{
  "d_model": 320,
  "n_kv_head": 1,
  "norm_place": "pre",
  "rope_base": 10000.0,
  "qk_norm": true,
  "tie_embeddings": false,
  "parallel_block": false,
  "init_std_qkv": 0.0659,
  "init_std_o": 0.0116,
  "optimizer": "ademamix",
  "warmup_steps": 274,
  "decay_fraction": 0.828,
  "seq_len": 512,
  "doc_mask": true,
  "dataset": "wikipedia_en"
}
MLP neurons of a small language model. Each row is named by its layer, matrix (down: output weights) and neuron, and shows model dimensions 48-143. Each number is 128 + 24 x the weight over its row's rms, rounded and kept within 0 to 255. Numbers have three digits each. A neuron's up and down rows have the sign that makes its largest values positive.
A block is one neuron, or neurons of one layer that tend to fire together. After each block is what it responds to, as a language model described it from the Wikipedia text at the highest values.

L9.down67:140155152140137145131142149119098166150144121107147083157093100131113133170109158132160091160109174161100177088128117066157144070107141111131156135151120155109130139124160121089149169142150126144164118137113134124140094076096091111123101121131114134149144127104125124151133110124167132113
L9.down580:133138107114157169153151082127129138139069186126159120125144121116146126139079152127104128119104160168119102087125142106118152115105150134131119105149076096100159104116112125111161130133194120123169084114107119144178149122162123118145129128097141120132110134065108158141105140093149098148
Indefinite article "a". Fires on the article "a" (sometimes "A") mid-sentence, often after prepositions or verbs, as in "on a park bench", "has a population", "as a sign".

L3.down327:169129134176131123092140129109135146126091149153165146101158149129181147103131180123138106181126185149110105112125129116170152125134146148043124184157114124100137139169100120124162100108124126131132139095089129142126065178146108152123154150144105113157111180116104135137111126160124103150
L3.down445:127141131098156100142096095118087120154106161142113145103125134156152117132121157118158135096131136121161105153150107112133122158097106119089091116121166134127097124130127087136183134159108130133151158093146127151127095135141130147117140131121086140129098172109113098101144150117115127200
L3.down566:131166146156125143138137096086125107136119183079080169158151083137130147118108138164162127162120111150092098158126084143140139107144149125144106163120145118153140126166126127158088135157132126148146136126140163139095104094141077126151132117128133139119135130126117142115165133096106164104
L3.down577:135116164120103134166104176170134150122105103161174133088132107117165119149141112100149112114081107135185114124127111087146136113120155130148162121077083102127158137138139072142126118143146113079133124111131103121128143133151163136139147097145145119138212077122143171105126093141140132120
Mid-word stems before suffixes. Word-piece stems that a suffix follows, strongest on ball in footballer/footballing and Romanian ș/ț byte pieces (Pitești, Galați), also develop(er), g(ame), film, play.

L13.down323:103111089169136104126137120130113119147125142155113136141141113127129086146105124070131122162129108129113142104136136112119120121121151147114154126133092126154139109130128108088127099126107140113077135131121026136100129129100114147143100133113095162162155074114112120152094111074108135095
L13.down352:121136138144147106117122132150129107126112135155157162129154133141155144130142126070132140098162141133131128167141139141117142187143111145096094123159072148139132115146142122130142127166116125102166123139114123126148177117140104169121190132129107171117127132135117134162139179119127129108
L13.down358:121147125085126149141142113146142153102126099129142168117127105160116171127156147161124096095138150120122145182090135115152102126105115128137098136116107126120116102157166107118154112151121152111148085106138130147109112146121108091144120136146143115152122167131168137190116123134124163119
L13.down428:113099104136100136139146116155157100094125130132104122096114102117091110111106141162167119129135128164106130100163133149147094120117137092134102116133151136111112132124142144101163099113130119118129133145106117122099075159116098123138133098099124100133102083144154130148157108143134149095
L13.down466:156112137124149132166124132115124158107163171132135190088126099098129130097181128126125125107125141129132127116137129155138137106126125121114142148111171110116098135135113112102116123115133140121153114136113141135142083170132088101134126128083135133106123113122135132131162115123127074140
L13.down545:109122130116141151140145106140109148146114167157107145128118119141131122149180124161148101080078123092111130084103064164121178107169144131159122142086121153138124131104117138154142119144143154090136147138168067083087145162176139122137126124155155134141144144147163117146084145151126139147
L13.down582:144085129117121118129096109162128117101166137097176112102146142137102131111122107150150108151120178181127141110123123115163115149131123183073114126118105101134122162142116150132118133140127127140099115095142138103142145089121165138158156149118117147158071159156129154121115123117105063132
L13.down594:133110137141103100113133105140139115145110111109145131116098104121146145101120139099124095122124143094140121187097145108146145127102150134134170163173157089121136114128118134176126141104113126112092116143166112115105095057131106160141153125172121151096168108142165123124133144140185090106
Place-name word endings. Final word pieces completing place names and proper nouns, often team or org names in sports tables, e.g. Oak-land, Pittsburg-h, Ar-ab, Ottaw-a.

L3.down33:093130120105150109125126134139107124135100122121114126116150141124131157082133162127145118157055114150119193107123082143152134132146144167139172142142134139084109142169147126150151107128107124164111092129094152128133147119137108170147119083080102104120118149118154137093113120124103133092
L3.down212:144114191114135115119128159143105135122122083129126131098113117096173154187132123136125119121134151161123123150142113159145112092141123092146117088184146106116108128142127163106185080117127072106126146103109148116155132090141141132113134132136147109109084188131119141126140092130087104141
L3.down286:149099156154125111110159169130130113135078131138114117122150115122116149160097146124117110150125110138139107115185143105147127098154148139139087146095128142088126144155131137104137077138115121155124140146094084129121110152160153107118163106094134126107107151109136129095133153158137139099
L3.down465:097103187131113134069120123116130106096157107130132136140149123170091171180144101121115104134107092101152148156121128092115157131107121119078150141107115139122136144125135157110126153136109106130144124113115120088166094134168126193106106132142080146141074150095111138097079130134123145086
Word-final name pieces. Final subword pieces that complete a split word, mostly country and place names in tables and lists (Ital-y, Pol-and, Swed-en), also species, army.

L13.down8:096119113110142110087094139163119162135146145157115135103068103150059171111124116076144120160116124138183131090149136131135174110124168160107153183183133120136103120153132091160116111131108095140130107136134105118157106111133133153170162174085115151148127139111113145105110138108136098118
L13.down93:067118097119105128120143125131116152120082112142077143116128124111138124128122113171109128134134099129118112138121162113130134171119120137085121123159143130118117146124142128128108129156130096133139163106110130108141119120089159137127100145128130124172109120099160143108162130096106137106
L13.down183:130135102123096136120116071115076145145153140105127101162139111141140134110139121124102144092115118114147146124113136139114163158089140125098112114120146129105133111112131127120144129132137096172131110113153142091112144105144135115110139154150160139119118126103122106176118106126133106126
L13.down195:141092154129116116143104144108085089117114145133105179148121113156128150133159113080152133080135164114111155075120099147123113108141139095151096147101106126117109103144141122123120134139107110151085107086138123110110093103136099103129127145133146095108144091111150103119170110119157160128
L13.down346:110120165114142131099133119149117079117145153083126139184136111112140127161136150131139098120122092146089114148103125143131141132108122139083069124091136138094118133144148164134157169119128127118120141146138117087116123128111177140139106126125117139163109100089114075076129149124113106131
L13.down485:131151155135103128124106128099118129154116128097111120134127142089118124113159122103143127147131132148149108124144151135119128129127167130116104155133120121132144105153117118153118124129117107127126135137116133104124120121111168116142128139158173100111128116124111128118136130161133119119
L13.down599:091086113119140104102085111116111117115114167145147132148151129139122130164175119115127139126106108085142146093107146126118128115176148091108166149130131077101089160111134133125123146137094132096112122150149131110145132120120129120140122166147116132072136112112164150158112133126130132148
L13.down613:097107121129127138130123106129107148112124139176089153155121143114111123096124139099144147118132088126134136141096106094125126152141137147144081056121138115160112130114123121119120130143143157140104137113143138150112153129109078169176114131113139148152146115121129086140128089118131166112
Preposition before place names. Prepositions and articles right before a proper place or institution name, e.g. village in, degree from, professor at, part of.

L3.down246:130138132130139122148128141116109116137113089153127159109137157145146148124164082121105107137111120138127103181152142128101129100109141105134101132112161097149160105133168105109161137121110154126098125136120084115151104158093124153148142122159113140148139093116136102167110115139106139134
L3.down267:127120107175141130153075109170146123144112108136160136144148119146148138106109144175157160083113118100127177128145135158131115148120097118107137142094166112192100171091121155148126143120110113105119080159071128084086141129137160115143120069167163129120124137145123151129090159144097147162
L3.down553:122121115116111111152128141135101126110141111100126116130138140176172157109121106154126111129105107135096103102168145149122136136130143173136088118116106126136075154128126103084143128113147163120166113152095126115135102140103126162141099104174117124117151124138160115105117152140106151151
L3.down555:149120116117093139160104135088123158073109111150138154104157173119150105152130116095142098107149098162132137128091145109154145126141113165118079143105103148167119155133140126101122119085146127126099135128112129139169151135100124131177155123100122120142137154129138155124111104186109122174
Wiki heading markers. Opening === or == of Wikipedia section headings at line start, especially a subsection right after a section title (===Discovery, ===Heats), plus some list-item dashes.

L9.down233:164108109125123136092125141116088133151119106153133121136091166116124143126101111121096127142077128128132112112111113132115140161092084094092184138139157108153101118122113142169119091125133116116113139157103116141139156140121157143127107134109114126109142098127138119115107122145115126088
L9.down411:122085152140129119150139130128128102139115104097137122161124119100140102137133156130135108130145139165073137138132155103131143138141117121127147128168136106095087138095171143148175134117155125144119124127119142101130113143168117095164076079126139117119168170118123119144121131145127137111
Word-initial prefix fragments. Opening word-piece of a longer word split into pieces, mostly "ex" as in experts, exists, example, plus comp, ac, produc, spec, sub.

L9.down296:124117108143123103112094139128180146142107100102143123088115146140147153145138128127111129149110137142122146125135162138157089186124115086129078121115100116177141115096182148130103111152160179110112122075090132184135117156143125088169116148125147118107171140137135113154131111153105151167
L9.down432:114130112125151141078121123061102117152174093086119121140132144165076154114125109147145134105143117154145132177117122145115138142134086139117074092124133103136135145138155159122110099076104091136119094127142106063110094194128111125161146117129109129157153133105143103112142134101102120112
Slot before a proper name. Tokens just before a coming name or place: line breaks after match dates in football results, and the/at/by/within after place or institution phrases.

L13.down49:133130118101129155122100125136129145134113129140131152108119101111128164125124110155136110122123141136126124159119117118105124136130094118130091114120126132096116138097136102120137122160138173107126109161142140139116101125124126129145130142125109123137136127140128137130141120140080143099
L13.down190:073136087092145173168157131136077118092150110118118125122132116131133145088168142128130166147153123114104111118099105142078142117143148110149081140158107125102147128143122141133164116115152109105109111152136102128126107133132152090141129194118138138121114125153158118164100118122112120091
L13.down297:114137136123133169112127150121138122140123118132149135133119145116182147142135120119110142091152135163137161128103151139115092144138150149099091127128137115107143100100128146141124145142124142136151101144102118103087108120118149180147139101122107136118156113119140145173117138162149126140
L13.down404:126159096160131161165147089150126107166144125144179101099167089116183156150146099135136113099121132112150111132147134132134129112112133141061114154122082133097148189122157076146130103100148158141103123138088157112072107107124118137131135155084108123152123131132121095139125153144151129119
L13.down440:114110096123111131118105186138151148115117149134161118164099175159133174094107129159165135106154159128130121097112165148148143113170130093155115117117135111110140116099144074102122092125132121140101125154121150212126105131103115145172137114122096127152133110178128136095124063126150128141
L13.down507:114128175150147122080130129111128125162111135141141121215157146133111126118102097130085127166151103122131111118098120098158155174120093168139164130151140124192099127131106146122171108126117106129109128102098143161167147135116122164104136093153089165123100120122110160153172115128117112096
L13.down531:168147137105130136145145134127145129119126121124132105142118113117142123128179122158133142108126115127146139146108135144131127125112123116130101128127130149137140131105121140149126114127112138130102109142161132138120127111133136106141114136146102137148126123124154136122125127110134133136
L13.down570:102167118113122142134110120092123130148139125104162106123112167146140106081097140135108139123145120137105135135156141124177090136091147130138166130113146099142104130137127101140131117144125119167122161131134159082113158149130157128144118100112130138119175110125132210132110160076117113152
Indefinite article before noun phrase. The article a (sometimes the, his, an) opening a descriptive noun phrase after is, was, as or a verb, e.g. is a member, played a role, married to a wealthy.

L9.down0:176159116111142127138143100098120148102130143058169127111138192121169151124109117103133131139122128083100166097160110148129132147080166102115115084140107112115087162140134122164140133151102145189094121184126169117062088140156164127117135125109143131130137127105125150097128136113132114124
L9.down7:161133145144078133117128126145137093152115183137129132144092164111122133139106136103139194133093110154106130169144088136126131117129175128110135101137088119128154099112103125152145093119169174145146118101112115133105099141133087180168174117082185107090122115133149122110127119109105108169
Incomplete word-start fragments. Short opening word pieces that need a continuation to form a word, such as bur(st), ser(ies), rid(ge), sc(ientist), in varied Wikipedia prose.

L9.down379:147156138139114094108089163106122162123111116119139181123099125148120103121109140113092121113108147090131148130135159155171160088150154141128154116119115134129108148135118119156111118107155118105166110129116102124100137103117101142127090076133116107110167161128116109147180133092116129108
L9.down596:101161129126139114128128102166145133145146104103118127125102093114101121125109099097118165172128163119138142091146141118097126109119130122180118125101136135115142126110116153151132106107126108133116126172140095151113101073119142153141146112140109128133133126158156132115115132169155126129
Closing punctuation and breaks. Apostrophes before s or t (Institute's, doesn't), closing quotes, and the line breaks after = Title = or ==Section== headings.

L3.down284:187118170128150142101075118080091091119113141118119076144122154138117128156116153139115141154131120152138095110117129128087155141114142165117105107134111185137125100129108131117127119176151086125106117120117111140143123136159131116138158112135093136138127096134159157108077150154101109139
L3.down330:131127139101140171110115141155110104137149128132112144134134117104108106140127126106101152121151169094085087151101107130080146139127142136143124134135122108150150071138039158131098120148085116124133114161128112160073073129146144141113096141107116142099103123190137090106113130088146132164
L3.down347:132101110102105154119135130131081111131168100095117118132128123100120131131125111127160177164117165104130111091118133114119130104075135169130131135126125142157137098075116111116136158073140116170184100125156098158127143112122147133126111115143087154164141129167120115119152113160130108088
L3.down556:101159143119166127144136126147140124124142117109154138126144118157128163141091098084126104145151170123119140119121144118163154147147123077138141149125196165089107118115127111119148129105121132140128128186139142141079113155146128115095166145121142129141072096124125135080103140165129108119
Mid-word fragments and "as". Inner or first pieces of split words, especially "mul" in multi- or simulator, plus jec, tain, ul, br, fec; also the standalone "as".

L13.down25:137087081140154125166148134137144141141142095152139176141147084120166117138147160160149138107129139124126136138143113115119139149105122065142149139137144136103150144131141127136117130143135167114137124172177128076152142116159121137126077128124117104140135149125141174170129143138127159118
L13.down259:096141119125181163085119136153123140129103125122116091092132069111129126100143159143139152136115117094152126167138121128105147116157155133132155172159162130103117131094144134153108130192143134096153090129124128148143073182124109130129095155129143102132143156155125132147126100114176125134
L13.down310:124125094123103153095132128105131135115133104146128102140137109165152096108133129153110117133094128149096140145118076105109173138131125122143140158087121089137162128131087147165166153110158140063097115129141137154130149120158156080135123141140084123100125120137121144143135098118106114148
L13.down315:113127115128179152142155166106099128130135136137116141130099133118123118128160067080120139119135162135153093109116130153161125161116164110105140133082097166131167107184146102144106110111173138105117150143109125124152144112094143154114125165168102134123131122126164155118122089140168132147
L13.down340:102125148152131113140152128164162127147136144127188123124173179123135142107139089156115169129094122158125106133104113132111158156161098138119135114119175119142127122142175139112118131144082127119128080159121102117090095135147123137141065082129135133150164111113118139131163131130104145134
L13.down403:122084153133100141134161151141174169131102100102175171121108138090162115151127104152131103185155098197107138118120107117139117116156089120139120095163157151126116147145096125119149136138173109136103126111131113146089112135119116106156136114143127123123127120100144099149182138154061173147
L13.down546:119161097167079140160159119123157178124127125131114138100174129163132081123144111111137087106107134147149143135127091158126118129146106177132163116121149129147184105155095150124130143152127114093149181158141121132137142128109118133108137145112109135169140112162127116180113106107111145122
L13.down593:165112100093150136100134098138095103144190150137087141128129106087108118125147115158157080102103100129129137151127089128110088115112140077141088112089122128123130094135106157157151127139164162150117112153129138124120090123113161130117154116134113118167151111118171126144131117094151092179
Word-initial fragments, date "on". Fires on the first piece of a split longer word, such as ex in experience or excitement and r in ratified, and on "on" before dates.

L13.down114:147119139109142118122129162134147136108081158109118173100127169103173161116113125121118182120162128160165106118104135100140140142141125165120133143115095127187118180160139170105077133129132111124130100121123104155109107138178133120110137120147131134140111143129175129098130121151100114125
L13.down136:088132092116078122119178134107095108146131111147146118130154131115118156130111127136163136132109136130133136160132145118132137132144157135159134163102114106136124117116186111105123117108117104122120214097119119157121160132113135146115121143083129117076088072114188146141090134112125173130
L13.down181:153131107111127128135139132121130131136100107103112129119130115174105101162095122117136143141115137092151107129112099142082124088127128147112133105134130102133106135159128096133173127105095157160102127171111128149132122144133129131148125148136094076136093110137132147144127133140146206111
L13.down382:132135137129076103151142128119165116140108149144113120132122139137117158074070092108123151141114112088108133167140058129108140129118169123138144117146121117159116157078121125123118148137173137149071113123135105170101120108137136116121122154135112135123086167101135139138161146149179152143
L13.down407:094141087127168105145148155131142134123114130145119162125126177146172140092091076153109115100089133196117113143142131157149146124149138164115105112121126090137089090073182112111139127129119099141133153182159152103135144108123113128142143132158123144134120091129151122140152107073143143095
L13.down539:194157129172130084116140143151129094094087133138137183167117153128139169103128095093126150113148131103109122146153141115095121182091088139115142125118171110166148152126131116137115174106154128137148077182133157157129122153110131135095178135133111199126129106113169133101132122153161122157
L13.down550:145122113124080107112111145086094112146140126139145130152107152147135120131133111113113109121138123068160130106111148165170159115105122100159111151139148152162090102156131132119170176101111143135101133113098175132111122095133166166151153142110114138145144149109087125137174082191161130134
L13.down618:156112127128138087109129150122105106146144145166134085149152121122159154124093109114107151128129148123101115120142124187143129106081095080132121147105157142151134122141135170123134150096119123143081104091150140116131108118136116113107128142149136125122153133121122130152096140108125136145
Possessive apostrophe. Mostly the apostrophe of a possessive 's after proper names of people, places, teams, as in Presley's, Oakland's, Lawrence's; weakly mid-word fragments.

L9.down422:131115099153112146162126090121153112138103113116113059122173103147116113156132126168148148079106087120144130103150124139129128145096105129111129135129136149169150172125128120145145157136132150116126111140168090124116174124109125129136102168158178137100150140105083121160130142148134157164
L9.down631:150126107148109092168160141109113150191133139130150129071117083137131115118097141097125132153125117117140151144130120119137176138136124144165181155143117136133098124138094146154152144102137112129151152126182129176130121108116111122102137110129137125138158105143117154145125127178136147123
Section heading markers. Opening == or === of a wiki section heading after a blank line, such as ==Description==, ==Plot==, ===World War I===; weaker on table pipes and word pieces.

L13.down31:081113132112085092123110116110114081133128087099093106130109134104140111126129158126126122116146118126136096153153127183093137098157100126176089148153151121171128116126150089085112066116091124076140133146154111142144120136118135129160195133131102153094151112109155131129108143156138108100
L13.down119:130110157140160165128127132142082128093122085108124137118128133174153125168106143131130095115122144098138115096116159111124064133128107138121089144149169099082132101137135108135104165149143132102112142146167192114134115122125150142148128144161144164142148124147154138108091131106179101132
L13.down191:125126112135133138162115138155121118132123098143118098118146132129129151133175148138140123129110143172109127074154144149119087127086120163126137142152125118120147150114142140140136131158092134125134143126097112129126125128135115090121083133113131133165115142164140129141136119156180139053
L13.down208:106122115092135125125164161097108165121089129123119131122119138097145122159148131161120141095150106158167176142089144123106147102116144168127180099122161127119152074102125142134125159149142082116123145128165100127081132160153131104158119091138117104113079119133138148117109160071104118109
L13.down458:113176122155107117128140094119114152165128102130170126100102116147116115141141087105104121146122110094110136117135158148101089134116114150159126150113123122124107101127139103145126154129087064105166060172162079124155154131116124105072102104117136104129156102141122113107090124120101133152
L13.down471:096102152101093189162160107125099172161128137108118116097150155130134130157131154145116105124121132171135122113119126129102118140097105117094143160127125136129162144182121118124182151137134156110109143145140120123147136099133115116104134115120138138117116103106147109121159131105130129127
L13.down472:162159152121088133126094125140081108117126160109097123110120112144127133138111125092099144105126134090136136126160148154144145085098125144155158134151128130104159126121113115176154139117091130173111126159067133092102124139156132085139099092080095117100109141138122120093100140156118139146
L13.down627:154107119115125144099111122115074129123076101092080102112111119142142130172132110182123128113149118109149137114107118098140103134143114154114124164155142114155079139127144084099108100153143131086167173127123155111152109128106191149152105117149150117130087143127141139179090123153141122122
Mid-word verb stems. Interior subword pieces of verbs (and some adverbs) just before an inflectional suffix like -ed, -s, -ly, as in ex-ist-ed, previ-ous-ly, resem-bl-es.

L13.down43:167118134100136104128121120151184124085119143091147108129152090161122128161117171147125134130106174171130105104161159133138157170125167122131124158147135125098144139130126109109120124137108142162097110110127107132140107163185146073110139130162138111140159117133165150119144130118139123116
L13.down74:099108145116102120147125105150137156115147156168184103163145126126126093122112139088160135129114109160090111100222121169146124115166155171112065117143149137106129117097126172149114132140165110139132164101140105119113130120121095155092100110120159132169106072095183142103131135165123143134
L13.down96:158162108138149131141120086143152145135168095123167108127109096140169100153165125142125100130145171138134126144124111135162130121192119112168115153117137150113103124159134136160125132141136115116164148137130156179129154137106119113113146102126132132140108144137110112123186156171182117101
L13.down123:131145132143132177054106115139112132141082143140092113105119127134123149117122119118131121109125124157098110142141151137134131142109128168140123138192124129079123151093133100114087125107101137106151140152150159098159109136105102163137173083153113134125146149121102096138125101143090159114
L13.down152:111130080129139142109149139119108121094104126149165123161143110138172100084157162136098094113126133099140087170109069118150153149160065126104131167115123080102141132114153159133102100113127107121130120107132139135196112157115099110137129122170135119128138120136115104152125129136098143153
L13.down287:097109167149132142090080113130119124148091157149140129120138098111107169165177136127123169118137177152120125122101115142118127107147138100117101133110185125104156102097108102120121113103137113123105117149149128092100104166137125091152078140115162118105104108160113103130174197169092114165
L13.down464:147140142093155142114130122110092161145177156131105105113108130144115163115152103118146124130126101145109154156122117095107124141158117184148098130127141108100167111090157123145142125138095153118143122117129129071111117125145117171143128114130163124111123115160144121172136154123125111143
L13.down477:142107140122143104154156122137124119100096167140140115102151146107159156120076120146107137110105148130137148113111125099119132151183144111142115165161137111137134154127112143131160123115134112173123154160180148103151104102119136118116114121150166128132121112092077128114074132118077137144
Section heading markers. The opening == of a wiki section heading after a blank line, as in ==Description==, ==History ==, ==See also==; weaker on scattered mid-sentence word pieces.

L3.down37:107147133101102119154119142134101141144113103138128143149174147152104153156129106170176106155118149135149132114102054146169160106143108123136091120117140126147166117121147152137125136115101160135136156170109151159118101151118082100083151156118147153151132157188097136143157189159135089159
L3.down514:119117127112133150124144124112150098113126113178102148116131102123171120104118122137122141147156128143103132108120128156139140150141131148109134161113151140167146131165133119153120124110137156138085128119112101128143100106144136125113109129147128100129168164177173125128105117116178143126
L3.down554:140103106138100137132149089126123127119108096122132145084106143124072124101135165108105148163143128139117160102130096162127128162136128112133156134162135164154159149121160110163175145106141110156132102136157120187102137170145126118106109149081148133141131120131133081121085106082138118151
L3.down570:153098122113078149158136131107143088159190110147167162141122122106134119136132116110100121160121118132108117156187114079121153150162171113109148127102149128132105145144191129159155160131095142129179117144149119062162136129123141126111080142174136140166105091114125139116123122142153119135
Paragraph break after sentence. Fires on the double line break that follows a sentence-final period in Wikipedia prose, where a new paragraph or == heading == begins; weaker on sentence-opening words like "For", "Over".

L9.down217:100119159156114170139135110155127139107133121087152138122119163140152105123117093110151161140069125147137105139131155102136123117133155106115132114128128124099130152113147124155131131124155162112146156151135116154136174097094139121121131111162127088086100129104123139129121098127132125086
L9.down406:078119182121104124115150085098106128138111073115089135146144130104170128131147125096151163123145120132110130153115144148094159162153155102177174132135125136107087126108148101126118133124127121124141193148123076160134130105110152158163110094146119122131168113120116142130099125121082111147
Mid-proper-name tokens. Tokens inside multiword proper names of institutions, awards, teams or places, after the first word, e.g. Norfolk State, Philadelphia International Festival, Research Foundation.